config = dict(
    n_layer=14,
    d_model=640,
    n_head=8,
    n_kv_head=8,
    head_dim=128,
    d_mlp=2560,
    vocab_size=8192,
    activation='gelu',
    norm='layernorm',
    norm_place='post',
    norm_eps=1e-05,
    positions='learned',
    qk_norm=False,
    attn_scale=0.0884,
    bias='all',
    tie_embeddings=True,
    parallel_block=False,
    init='normal',
    init_std_qkv=0.0278,
    init_std_o=0.0278,
    init_std_up=0.0278,
    init_std_down=0.0278,
    optimizer='muon_variant',
    lr=0.0063,
    lr_mult_qkv=0.5,
    lr_mult_down=1.5,
    beta1=0.9,
    lr_head=0.0053,
    warmup_steps=200,
    schedule='wsd',
    decay_fraction=1.0,
    decay_shape='pow',
    final_lr_fraction=0.0,
    batch_tokens=131072,
    seq_len=1024,
    doc_mask=True,
    train_tokens=900600000,
    steps=6872,
    dataset='wikipedia_en',
)
MLP neurons of a small language model. Each row is named by its layer, matrix (up: input weights) and neuron, and shows model dimensions 506-633. Each number is 128 + 24 x the weight over its row's rms, rounded and kept within 0 to 255. Numbers have three digits each.
A block is one neuron, or neurons of one layer that tend to fire together. Before each block is what it responds to, as a language model described it from the Wikipedia text at the highest values.

Definite generic place nouns. Common nouns naming a place or group right after "the", standing in for a place already named, e.g. the village, the station, the town.
L6.up445:093157142135125160123134090095142128137140121108109158136159078201103154084147118144147145124123152144125133155089107110135109148116120135131134099118122149106163159135144137131162079155112089090075091117119119106112124113156156146138145139149111169100155150111084126116093131122145115144119138142090157117163149124141143130110072096145098120162130138097145108127156129140126090172107
L6.up685:142149110128163179123124110080110133084137126124131115151134132080167156107139121097085087112113092144153134079139098133144093158103146071147122169143159137162157123114126135086149104123099133148103131122129109116121084118099162116120111125118120134078173125120144126133150141128128111119153153124159118126121138144123140135112103116161130068161085107086110130122160104107105140108136
L6.up719:150115161150133117121149119131039123118142105133152169135119131140146084133134111167155130141078134171092102115110133104146125123110093140135161149114120135147111122108109138143142171123148097099123181131100137127133193091120132133134117138133148129114086169191124126156172158136110084148122160113149187134088137121142103104164138095097155126201122116140128142117106101120138116134140
L6.up897:111156108123131123136119063112130144153137135117142156131142097133130132111169113148131152153115126149095116090165146117093113089115106082096153069141133166155133131116137144105159107121136050161142110129094121117133129109109139207149123117141112109154134167128123118118118114112159146159112137149101140170142108124146151121160124131137141136162128133070180122148114145108159123122115
L6.up1116:115168118170164136136115106135119095140143134144093165152117174114139150156093155174115153049146054137099151138137131129127096120111104153121090123131100142145151117116145118083110127116100136158139144142093125155104133109146141141065154123118092152125107123122160119107093112125090097142149124213126135124140158076113127136093078154105134109154151132067136112133128124146134117160139
L6.up1180:169186109128151116116127139123111136118139183165141127122099104144148154167115106123108128165145098142116115127124162154113124150119128152146059140063086129147101126182142183141120130092116182147112124113105158168120091109120098155099142148143174127146088145110128117107120094155113093130086127104092167127172113088142108104140150121128149117114108131105077136138125147155108145158148
L6.up1244:121097123161100095134123159158177174140157161113146103122115079161138101166140142149135150104115090119089129102148102160119135116140087095158131154137160142085135130144067147084167097140152120150141106144131116137120146110146158088086142125135117161125087141129139138148155126111147111081122150129142103116127102138130074172134116159147174084168124147166101115130125156133129136112133
L6.up1336:130092112126091131139115090085131169144109091110113136135132082117126073157146129129152141116094082134089157134128143100100112120133120152130109127176104134110088138140088156125165147145085139100120149122112148163106127094151167122118144124153096144136150121124131132138154115091150169112101116117134125076114146187083138155106086157132132147134149130145140153150123088099129126136140
L6.up1382:109138095140122113135176135103114132123108097138113154074153133131147153147174110106142137153115095106163133081105125108113128154141146107110154121125088104103139138161120151145124176156082148118089148122142120118110154108135108157140141129124106123146128158141175149137105158122112115101100111137131088125128125081127120156090108137161100112187119127103076149147111102108106154147104
L6.up1407:141116122119155089137126105176094144103160170119080132138136113135092148151146165143159136151172119175151110119101138148117124112129147144137110177121103116145140135118124160141085129118131091122107158146131122130162126127123138108156158130125140110144075129144148094143148088066157147138126139151125110175107117110108157141112104163131156163110113102124135119122143104127115124150164
L6.up1454:129141131127096109119151141135107109093127096118111152101086194115146157157131104132120098126143114118125171132085157118160125126160136165129159140095114122144115114100145152146166130137088093102179128148149166156148077094130156155131088093148085147111134151151116104147140095111146173101099100173154124107157124139113153146108116151148141113140115122118116186095119130085088122149179
L6.up1587:100173144137127151132127183155109153149143107080106156125086149160128143139158128155103120194139140173129143124145138117106084165156152102110106099091133140133142099089148125134160170093153130150151126103143136143150145119134126114089122143127105152108096088154168131126117180113106122152115147146128078157114159140108132150147128115178175107123110110119096137137075118105150117137076
L6.up1990:108175102101153086127089114130143081123109121132109129084130093132095098163155081130140141129103103118127116123181106105108127136123143110176091131152174116141128150161130060097151128118142092109160146118184146092113166091133110171125145163136132146141142117134153114115155119148131124118110128138090111101173130107130139114126132133109120073127137144126161115164123168143063111177080
L6.up2148:099091141125128171162120168125122134086116156149121129108101149110159097134130104190122113145113087083122105129061138141116145108158121132131094167142122112160145128125138138140125122113118143119146157156121110117137117083157156151124122153110140156127117134166117165177136089167094145128145141147109135136129123120121151171122090116121128131154122151104141142182113148138108124151124
L6.up2303:115145107103141117136148103173143122127098133133113112108148118083163145154096112149151121129144148166158117133115109170150114130153146135096147120146130143133131139145140109126129158139110109144069146124108124129122160127110172124148116159128150115135092143134162139145141106124153097144138126116185124079144105148138141137139111188147137123131095158115109084127106156150094125143149
L6.up2485:143151110128177170105188110170112132108122113111124116152151157152116142155122134137122138148082136136132133174119138063095115149093113127131139140135063073102127110153070149122080165131140121155158127089129141115110142107135151136124104121149129091148134165120104117153095113123138152129101122155148133128158086142144100146134096070125162122117076131134131140108148161166144131129124

Paragraph break tokens. Double line breaks ending a paragraph after a full stop in Wikipedia articles, often before a ==Section== heading or a new paragraph; occasionally sentence-initial He/She.
L6.up48:082137141084144096112148109134141107159131114118099111103136146097173150138154168147135125139111158132120128145120139130154108118105073161124135077112137097111149146191137126137178103127066122126131144083158139149138096125166123178137136120131105110136120136134113131129122133138106090126133068127071075093129143146134136096090120114101140114141090118110105142133163126122106110122107
L6.up58:154113129121111136141116093159105133126091138142102136106093130168130125084131089156133147113178114129095150148129116143104149141147150130128081126106179109120163107123124121121140152139146170119186117084172125079091157130126104091129154154126149138114161126128102137122139120096134101135121115155127096110116164146162115119135120118137073093089158117121200134137137133139148147102132
L6.up212:147156151143147120146095120150078149125168154125147132131099098144117149115130102162121163103136178109096114116174112110075126107090160142122122122183140147175161124126161073114103154081149092158105142130125121113105127131088125111149146142134125071143134094095143123104140139149111138134117106143135168153134144160112099134151109128128082134112142126147181126150159143112147143165126
L6.up622:152136151146128147092140117079188129147110163153126133141164084150148109116138062136052153115127101124105125126173126152138117144085128106133118137128110127143119085127131090103115128156162154120078117150106125120115090157131106081168116133164123163119129127148131135167109099109130135107114140148137111098056120157121120107099104144128154131151126144138154128138150112101165178141132
L6.up641:164141123135168173141177170152137149175105118157102109117137093108118081113087116128121113133123145072138140144126109122125164142152118120129132142100119117083100110110125129129129126117108090145111142071117135135091158106176158149136109102141125107128126128120150147113168108161111085162107138143122134161142127091128118099146121136144111101134089089128160120088087104113152103141145
L6.up882:135108136125136107117126102102133149153103128144134111161130100132108135120133154125141132109116135111133152158141107119150106134129099144149127158074112136113141136116124116100133162138119136155117067122125175120107144113106137082172161132152120133174103133154079171143129138141147120142138128177129141103189084118131126096100117165143113100140133099135122124130100136117126121150103
L6.up905:170141133132149109146165166152126093100143128121157164115126173131150115096138112169104132146105138097147133189149179151136165130133148120123124128147107108136163107146086150103113123142119130134112150129113119119140132118103129146153108108139123156112127128165123132102116151130126144130129143154087115103069143151128117149151111162161185141099119111118130110165174167124135137136107
L6.up906:136146136169170096115112136154119105192111102124111140118144136089124121167174123167102132117134129124075092137120141106083140135120113142103137147138142112133134148129168082115147133131144121151125139111118156143130122144152129115118070121105146149116113147159135152121132141112129143113113126103116136118147117127142129134152097139115131174114107187139107151137133134129163181098138
L6.up1076:114121126185132147123134134111173147137107109123146152135155127170150156129143147111119124103134070153144189107115119093133139109085125167118185156134119137140161111086129098094119115118135125109128114159120157141125137121139122106142143128119141077114167134161119168142127134094112143140103144145126118141157112136129131136130126128127116106137151162123114171190158114115124141112101
L6.up1225:135082119093112117127134163106115115091175148169094173131062149081121091107148114145137178126163152132124110151130116071094099172116135096149129114167131129164135120153166093118103081159136110120119150128104112145150144128125163126127112119123155131134118149131167140144122120145119165111133097133159136115127103161155098152169130090118138134120095092132157123175143135148149128162130
L6.up1421:116172144102128119070135137094123158115121131122116126138121124108108116113099101107128098120136146135103150170158121135143117128114143143120164133120146101123099112107159090119123146129153118127175127089140133128116085151123127131112133122121162163122116118128169162100133167116136096138114132142163107081084078121114137148065116137106149114146102177121148108130128167158191139147123
L6.up1758:129146124072126154124121145109126083169131143113104166115159150116081122117151107134079132104121087128116130115099147151138107119083126129125121101094116117117118103127130133127098141120186096126116131119097117120139117149093128129126137134125152140106169163151114184129132119151123116130126129163165141134140129140097146113139125151163112098150084184145130136124082090141126191126109
L6.up2145:109126158096116107171103160143096100123142147115104140132080123118115095124124186111100120155136121132155091169122123103123143154152142093119084111091096118160154176161117094127117141101095124130149138107143133147124092135097124067133130125152121131161091118134155142116148122047194157118103123125108115126168140129115155106108133159133096100183123108098143148109156134128123129157145
L6.up2171:126115155171127147108128155144117103078160153100127130172106083048180137154079145137151104111100144101160113107151132113130116168128133163120145110082108118138131100118106127130160141141104133091116127131094162099086162131161160118134116089153128121146126111149127184113145137109137123119120107137179154131139125159133134119134082145099158136138122161142123146158112078150115113144181
L6.up2352:132064138115066154142122099159110132166124109108109103181133120140128123135162096108118118115114154152135139142091130146098114129159148113128138157084150132135097139106140121134127115138101128120111156132135136146127078094112164141123157123153177177135136131156104140140138121130145148105139124105109109067148132136101112107100110131109144091115139123115071111148129160124149100168096
L6.up2374:139084119157100157101181119141153102134133096142087149180103088156149078136118080110143159154104123116134106127118146123112130149138129113111128160111153142112141114080165106150123134131132146123103101108186152091134118147142135142126107145152134163113164118141122113153148160121132116160112196186126126109125143112118173144127130128112126112182135122077158130127154139149121148111154

Token right after names. Fires on the first token following a complete proper name, usually a speech verb (said, stated, notes, announced) or a place/institution head noun (School, Cemetery, Cup, County).
L6.up171:117101168121116123124097136121180167147123113115118110174121172138163103135135107136109114082130137152099104146132146116141111166143147083102115174150121136164097121137099135174123138122105101144123136122115094128129146108118123144118094137125149173088173137155131137113126090173135113175100125135111145134147117123117138161179109172100125158094116120170132124170123179093169135141132
L6.up211:156127092103173180125056135120118140099188122114158174114106125149118116133156108158135101146130138141097107094159134152131079140125149130131114153142066111171141113165151122122103185096163105097129159172126137118143132139134127152100111148095117111098112145166082131104151104149113177130164128127157102106126148128121114131072096125137081137106116108123098115080117123137123141130154
L6.up426:147131101128152124130128128130109105148129087117133138118075154107159140123122081126134109122145115168125109125115098157131124136128149106114121116117121103108137123106132117147120128126178127107116127123114166113107117106119121090116119130106157102127108114126127128103169095121086135130128115104145117136168170110108087132107132118165096148113131132097082116104152143161102129162123
L6.up607:142160147112142155107140160159124134128157122138144115138151109135126114106202134118168134122120108119104129109135119149108107137136132122150127132146079112127113120091161155148106124137142124114139163162119148139150146069121112127138164122146119136138112121116098122164135121109113140149129151112157096084080144149084148102098090099111099167124140107124123099117106167136097085134094
L6.up657:106098120093137177135152136077132131114148116133148126162150126144111125110146105124113129127172134148135143119149128157150118146159125153108113101114116106158152096120108141091116127106137139119161149134147122109132149130115140111185121140120098142107161110154160115169131088111101121138099141099179096132158138080100120153103139108139125127114119130107114140119157077115134144103118
L6.up684:115128064193115157170094127142160145107168122083137141117150092139102139171095167122081097132116097137110133111143130142081116143100117137133087135146120112117111104125144170147143113120161139116087143152079124137129118109143131137145141113118132092126133126141139060116143110141103161124123087123126101136110162163124155109131082111124141148132117106152183061094113165146163146158086
L6.up860:124129104125143150114098169162130118115154157116132151112131088163144113114123085143094094139131126139140084144139092115147135118108145157113125183146093125143150126151121139089135148077139100141144130155115142105127118121140159141131136146126107144110136148139090133124154091142107115154135161145141140100097126114136133107080112114120136168089167096099103099110109128152112112127162
L6.up996:121148111173149127100140126130105134115115171130117172121136116112115161130159139144079125147108142171086139122137145158132114140117132119091114116151157112153138137144152167132126135118095122133148110126130152150166172143084141099098122121114120114089128141112150141128154101097131150080115119161134114090189134140104121132159137122131127141145140086117128128113133119158135088189090
L6.up1046:143124094143141133140107139121084095119142074140112182155078129106128119127124078087110121115141151142119092149147116142135116139105168096130144147118114127130147116136173091148165141126131105136072125109138114133106097111136087135121122079126162127110089164138110124098137087115120123148151142148113132141129109159082081135076114161156085121116105144139166126131098123146121142130151
L6.up1048:094127129102172110127161114148128134088124107133134154161095157137161051114068144140156129130132126110125109083161124136124085129122133154144102133149121134138121103129147129173107108102101107097116142141104192120132155146142115131147107103134086129101133125120101117166094092160113104136132131107161106120119113142123137144096117136143162147129106144107159158120144105161119100134120
L6.up1184:087127130134115145146100152170132135147141091164127148141086129156118110122144133120120093133152114092066131123156135162154118131112110094135095127108097088162159102091130145159113165094121076158129129130165133145092147132162088082141158108116146083139146129133149133099138084130096168162138131135119122135149094156118098157124094128114134159144093100111104100096112121182116093119136
L6.up1637:128111128101180164076072151106133153096143091124156092140104145098111149106115152147133098130141131152116172126153103149100125121102132126108119143137128082151150158120115156125132159098180142086150151155130144128144121134116112136115162111149131161135168149099135128068101108130140115144092138078130115124132093101129111114099132146175160087167137073142170151136116146108137119147095
L6.up1671:136126122120189127134136114151156122090138098122124166136060125133151079102138157138099118139115156127112112125110089142141110118113114141158159126107109128131133139159126099108152158133145106107138147158131163129142130144168151116119102130175107136156126056125095139170120135111129123125165130136147141102113137128081079130129141129131139134081093136068120106125146125119188105077123
L6.up2233:186125121163147169124113111162119146179112114158138131143087142111131131070118121136099102089104155151134141161108161150086124116161117173123120089154092143173095064155121144123112151091115138159130167171098155104133087098119174147092118129097110138136128159155126176167110125116160148116138100158106123094128113142117113126128139122146097132153094151094117114086118132135142125155111
L6.up2466:134094159111166147161108118129142114129133115119137189104178123163175109115133095129123118141143126144057093113105068121117114098128059124128137132133086106156146142165129106133146124126100128163085123156083116106162108116150076119100103177133164141114153147154147102139153133130109114131126148129120154147149147107118155189145147094151153137134114142130119125135112127149135124147109
L6.up2476:122130126138130150100141152094140109089112146106090134140112109124109141130114130126123156121137134136126126099128159146073113132142127148144125128111106101137151113138132138151162155083193131116108080115099168134138129132116127155108097118132115115086132103171108156129105144147115185130120131138135155100083091132112131125160115120094117107152188085112160146126135114139190119121119

Paragraph breaks; word-starting fragments. Double line breaks after a sentence-final period, often before a section heading, plus word-initial fragments like U in U.S., re, post, p.
L11.up2427:151090098079108169102093104160124114091146132156140117134164126087130110106172110152163136119091139092147128101161143150118146122109094135142073109123154161121173129108104080180150103132112146140171124106115140121097140151135100170145140148108140119133077109118117085112137147125095174109100117187160112127171093159080140103117082149181116139125127137127121148103173099102147110118131

Paragraph break tokens. Double line breaks ending a Wikipedia paragraph or list, often after a period and just before a new paragraph or a == section heading.
L8.up1603:082134166126121105143105133155141139123100136112137144128128143068127113134114139150128140109127087131129107135135116141143134117115131165131133127135138103129079145150108098118106139120103156150158169149087131155153118187081128137143127149151108122150121123171103132138116137172101115189113118058162129134125095137118125139140168108162103132182086111110128123166149137167137144135115
L8.up1864:170119124117131151067153134125129122122128134115126129136096076125127130098128134131151128113130107134165113143089072143115097161184114056115122103121154119128105125114124115140100121192149134159167149123099147149147130158145078074133148126132126138131129102139145120107133111163128129134146164153122171088112123139145127129114112139135105109182117128119148086147135126161114123107114
L8.up2016:138124111116160140126092125099121148134155174140086107118161137099108102132147136129111144156154127129167122122071118063139144126158149108171098079084100121098123125166159118066134134133117112123099148082136094097160102111174172079098126117097158132120082100112116145140115099158129131120124148116131107122104138101136109133124138117124084144128135147185142139140145092153140160138124
L8.up2393:115122105133158133118090106120108174101124145128113118155101149152156103095128126123127143091122137093123143137173110094169081141110115148111163138069093112110132125132109101152103113133118116151098139118051157148111136137166170121131091147162148115138097145199091146111148132155115129156128092079138105137127154088130160133117099118156092133125117165135146091093088135143108145127081

Main verb after subject. Main verbs right after a sentence's subject (often a name or pronoun opening a biography section), such as began, made, started, recorded, had.
L11.up2500:124178120090106144142170078106142128098115118130092171134094143154135104126124119070134152135153114135118163135118130107103116160116152144143152142135162105121122126125132164117128140101111156149154119100151122128117105162132120104121078120114111122135142111129084125134099120132139129103101113173175115110108146078077116118134108123120076119142072121095120145156131114099125128141144

Collective or place head nouns. Head nouns closing a noun phrase, often after the, that name a system, area, body or venue, such as system, region, market, team, sector, facility; also plural -s endings like 1870s and Balkans.
L11.up1070:117183106130144150139160072150104152132125128160086097145094110131135156100141136154158158157134124122153153120144153141098126126154106150137148131127134088109127122115089163144148163138095132092105086146100152117162182101109135128084087150148158151128126159124103108115112121116129090153137112160176140089138171131124137154106147105130146139128134097129136139114151142122132149090134

Sentence-ending periods. Full stops ending declarative sentences in Wikipedia prose (e.g. "population of 4,108."), plus final hyphens in Markdown table separator rows such as |---|---|---|.
L6.up10:126123109164167146170157107141129176111091131121145116116163103153137087141104133107119076111141121138138186152115101091153145134108176088136139172163138171142140146152139132108115092161083144157125056141170137096143181133109103105104097147138117119128084091129057139088113121134130162150140138137140120136097146085094134123124150111117127112134165143121148144154136119122088120139140
L6.up33:132141138112130114112108115141087138131104176137170106140152050119133112085148131146183130187098131109102135112123129132143139156128098144128122146088146130089157115119137171124118102142091116143125076130098112191141127136126112155106150105116122134135128130089128105140165180141122104154090151113111167159184132127161120165131134135135163092114159139150126122169105129143129141110170
L6.up147:117130145128070120127122128141093121148129101089132136150089149128127131112098143147117121139155141116126157106134176126100128133150132139098143110096099146176114108122130097114128136097138109090106116139144125126093149088126134134145125136098130114132107146091131122139155195187119122128115092159122146155108142122126125098121105110137161109082149069122138118155176114145136097136165
L6.up268:211144139100182107110141106084125098158150133117123151130083118142155111087119133128154115106176122143156113085134124141145151149131106112144141136111125150157166124133101103116082076148157100122090117102114143139143175133090094086126138111132118165090150121125077144120162162131132141100103120090110103148107171163160115106182146109165144093171137061178127152144136083147103086169127
L6.up424:150126110115116160132134125092124106082125105141134081152084094091112126128111131121115144126147130121114150108138140100115099145118093132114104128132108148132151132116151164155137140114133110099134144104119092146116137155122150103148162101128126087124122141135120125078119107124092102139103163086121110107148151140143188158121148116119145147147153163132093082132117156141163149126137
L6.up444:107124140088079155155155167122124132102149104093123102140113189080095142175135155145138123112115146136067108139108144118142128105140102133120101143088127141153126155152126120168135127111100093139127104169136149138147103172152130134101102115110160132144178143150136153139138096151125155146151138149179153151112102142142141168136126112110108134118160098148113121104127114189128113184140
L6.up501:087125074109146139093148144112118155101141133115107093170066147149109141132067156128127129153149150136110116157138109119129131130142134124118127118150088182120114152125091111138113138096157153112122146109130130140130110131073159147151145126151168122067145115132169145109109151136140151138097153136148074135147152115155111126114111162121115072166077153130095103119066144115144144124140
L6.up653:127119088115123139113090170142133108159139106117123140080094091121130139130141149108181154120142115133116090123127197136142081173180094117106135094098127139133146093125129138155186139126145126143097118105120101116154134105115102114153127171097152105130162099120178160133167188111130113108144156146155110107145100136154151110114098134141154100144091107141135110118116122144087125133127
L6.up818:108126101110139154133115172137083141083117162092106137132100098106157085142143152169140108131164116075137161111135129128107106115118118158087147104098125121120139181098054124155122150155136108112166128137132107120161166110118125083119101151138135131125155166170079134116114143122125133157158144128146202157139079142092122107065119174133172138124147149128170087125142126133120104144121
L6.up881:119158110122125118149145143137099116129121120125164149107133121139124146147127075126127140124091152161116085174124172133147154092147139138102163107098119119172120141156149123164092116116138132120116144137123075115164151063156148100120084120120122138079088146152156173127145132116109112146085099174142130118088116150161118127124129133135098185162135110143134121163152122191117139140143
L6.up1026:132117144110111145125121138129184172102155133174103103109106097140138105169110119135129134128143141092150170116149118123126149117152160125125120084098134154147048108099120151137173097136122127100138124141148123130122170121142144122137169105126156132121113112139152128106137134134120138082123081102139145154162156118117118096177125145136144103165126133124115108159072132112141120140115
L6.up1169:138136107133080166101166148107094149156156170140120116132155117132102160125149118182121137115114143080113102115128140161145097124134120150106092118126104135106106144128156140163155110124140155115123150117082099164122141139095125142103120145120177105152129127160125154124129155157130126126160185104141112144125088155145122091131118155170146161123113090148136186133121117143123100128107
L6.up1352:143111129065158084154152143178076117109148144114151090111144149101115117129067065146152092102115122145121109141175141137086121114113123119144141088127134104138137139146129108127097137127142124077141124083108125114110127080097146122108129094145115141095104120120149157144172145128129099146134129144137162140166122130153132109084164133119103161131139135135113063162098082109131101155128
L6.up1457:099140090134130125086187106187107166106107099129106096152121153100136119103137122164169120146120145071145180132133137119112108139139161111171133112095152144094111167152103153137125161141125108153113108073131095130154143139131097125116064089131108126144125120142114178114126123171142094150128168101111108140153109155131114135111147137161161152137120144144132120118145124110144132120178
L6.up1769:111105119162147136097136133111089119112139131159134139157093132136140130095130132161085123125119142139080158099127162117129110150098164070132186118117118126170170112122135140116133108109115111097128120174110099143100136117104149140151175133179069074116153101107164149204138148143132156134131149146128138147165122109146144147108084154174115170152135103152123119100163108141132099130130
L6.up1832:118153119130135108137069133114108153129095077124090116161098112108156092111131152165149121121088109111079158122124134131112145129135141123156128112151116119122174120085158095130112131150114156069147164123147131119162163139119107101121111154155162123132134151136085143112115144104137151141177123124081169106120103174146131142139125112159106135146152130151125135122140138156144138138121

Sentence-final periods. Periods ending long declarative Wikipedia sentences, often just before a paragraph break or a new sentence like "The", "He" or "In"; also occasionally table pipes and colons.
L11.up989:067125113129080096140084138146192108148092087112106123105119122110126110130116129160115140103110145111122147094098118138097128138117149128111186088112154164132121121119122164089158107112091138165152161172181143135117077097121106141138166123110109133158137123147174123151144119157161136099091166137137132096125139098131128067169098138137120100174145118083156137145126110162160136117143

Before a place name. Prepositions, commas and direction words right before a place name, e.g. flowing through, fled into, in the central, Thu Dau Mot City,.
L8.up1262:154090125144094141107073130134132152154118141140108152099117180113155107114121175109145127197100147130094129113128114139126092158124108136101175153126114131164077118114161097122098153100158146125140163107137145072160132101105095136118088150143136134132114140126139150123119151139087116108148155066132123115125106135126158133153129131146119101166139105171119112114087116090094127164118
L8.up1777:125190126129077124133143114143139119124112132123105120129134143120130134126139151083127157129138086099140133141162103126140114086136147118114115134132087136105091103109128118115136127096183123083128156128137117127135110077099125157146136133119111161170094191087141112152140106092132099149155149120112083147159121172139117155186113135099138127139082140156156114136138093095144147164174
L8.up1912:145146152123083142078136125140087111127096178074099104133147158104134095157107159098126149122151165130133138170113144109137092098140158174115182093147092082147131164128116119124145152116138152136143148098158128141142121148179147081159133166115106136152125134117139124160118149115119159158121156101121107168133088111113101126119101162099095101120123144087191139107167150126119096133095
L8.up2230:116159140148147151083118161087147116113087116097167125093139097121127094126122164096128114144144128099120136145125107169138104167142141127119134134097083090099116178155157161116116170119130100145143122165129140122117093102116100108150105145141097120118127148141137125147143142154110125155117167161143091121140133134143162078085100136131106109172117126168170142152137100119093109120089

Verb after person's name. The first verb or connective right after a person's surname or pronoun as sentence subject in biographies and plot summaries, e.g. left, joined, began.
L8.up21:131176123133151162155151123128143142105139149189128106171152111086120153137076133158153122134149140153128126110129110160134112126101114169105134147153132150125124154165111156134115127116159164127144137135163150108144104173116155109181087136100104163117175151143172147093126129144132086122113155101131116148150129158142179158130150134116117152111126153136126145152148141124160139149137
L8.up113:103126115134165131117110099112141138146114130125159142133143095117137135164096094152126160125134117101118089121129142083177132129146112151110110135117146125160143154107123096129121141151125104170153122084102127123132103166117104142175165129144123129117139134109119109154104187157116129156089091142131108097148134120123088158126141125121124169077120101157105109132115154176146175170114
L8.up1061:168148149072142127127083154194139116111090153139105105130166105092137123117116122117112147084144141137107107105097140095144095112107113110131115128150181104132099144101103104158145151125158138117087109153107142113122113173096124112144135138112112121123147090121108135160134118134159167125104119156174137120100186139153140150152111120159143121125090157127116119102118161165155148145113
L8.up1693:150136103120085148144097099125132158151134118169121125152145102132132157143144151109088147121118134159133104157119158126173119160139115143125129143105123131166153111103108104142168180153153133150146142124062149125104135128105105162128138140097089154119101097138133185118122161136116166131127167112099172123111137138105086106103155129130103134143118114124128155086112151141137111135116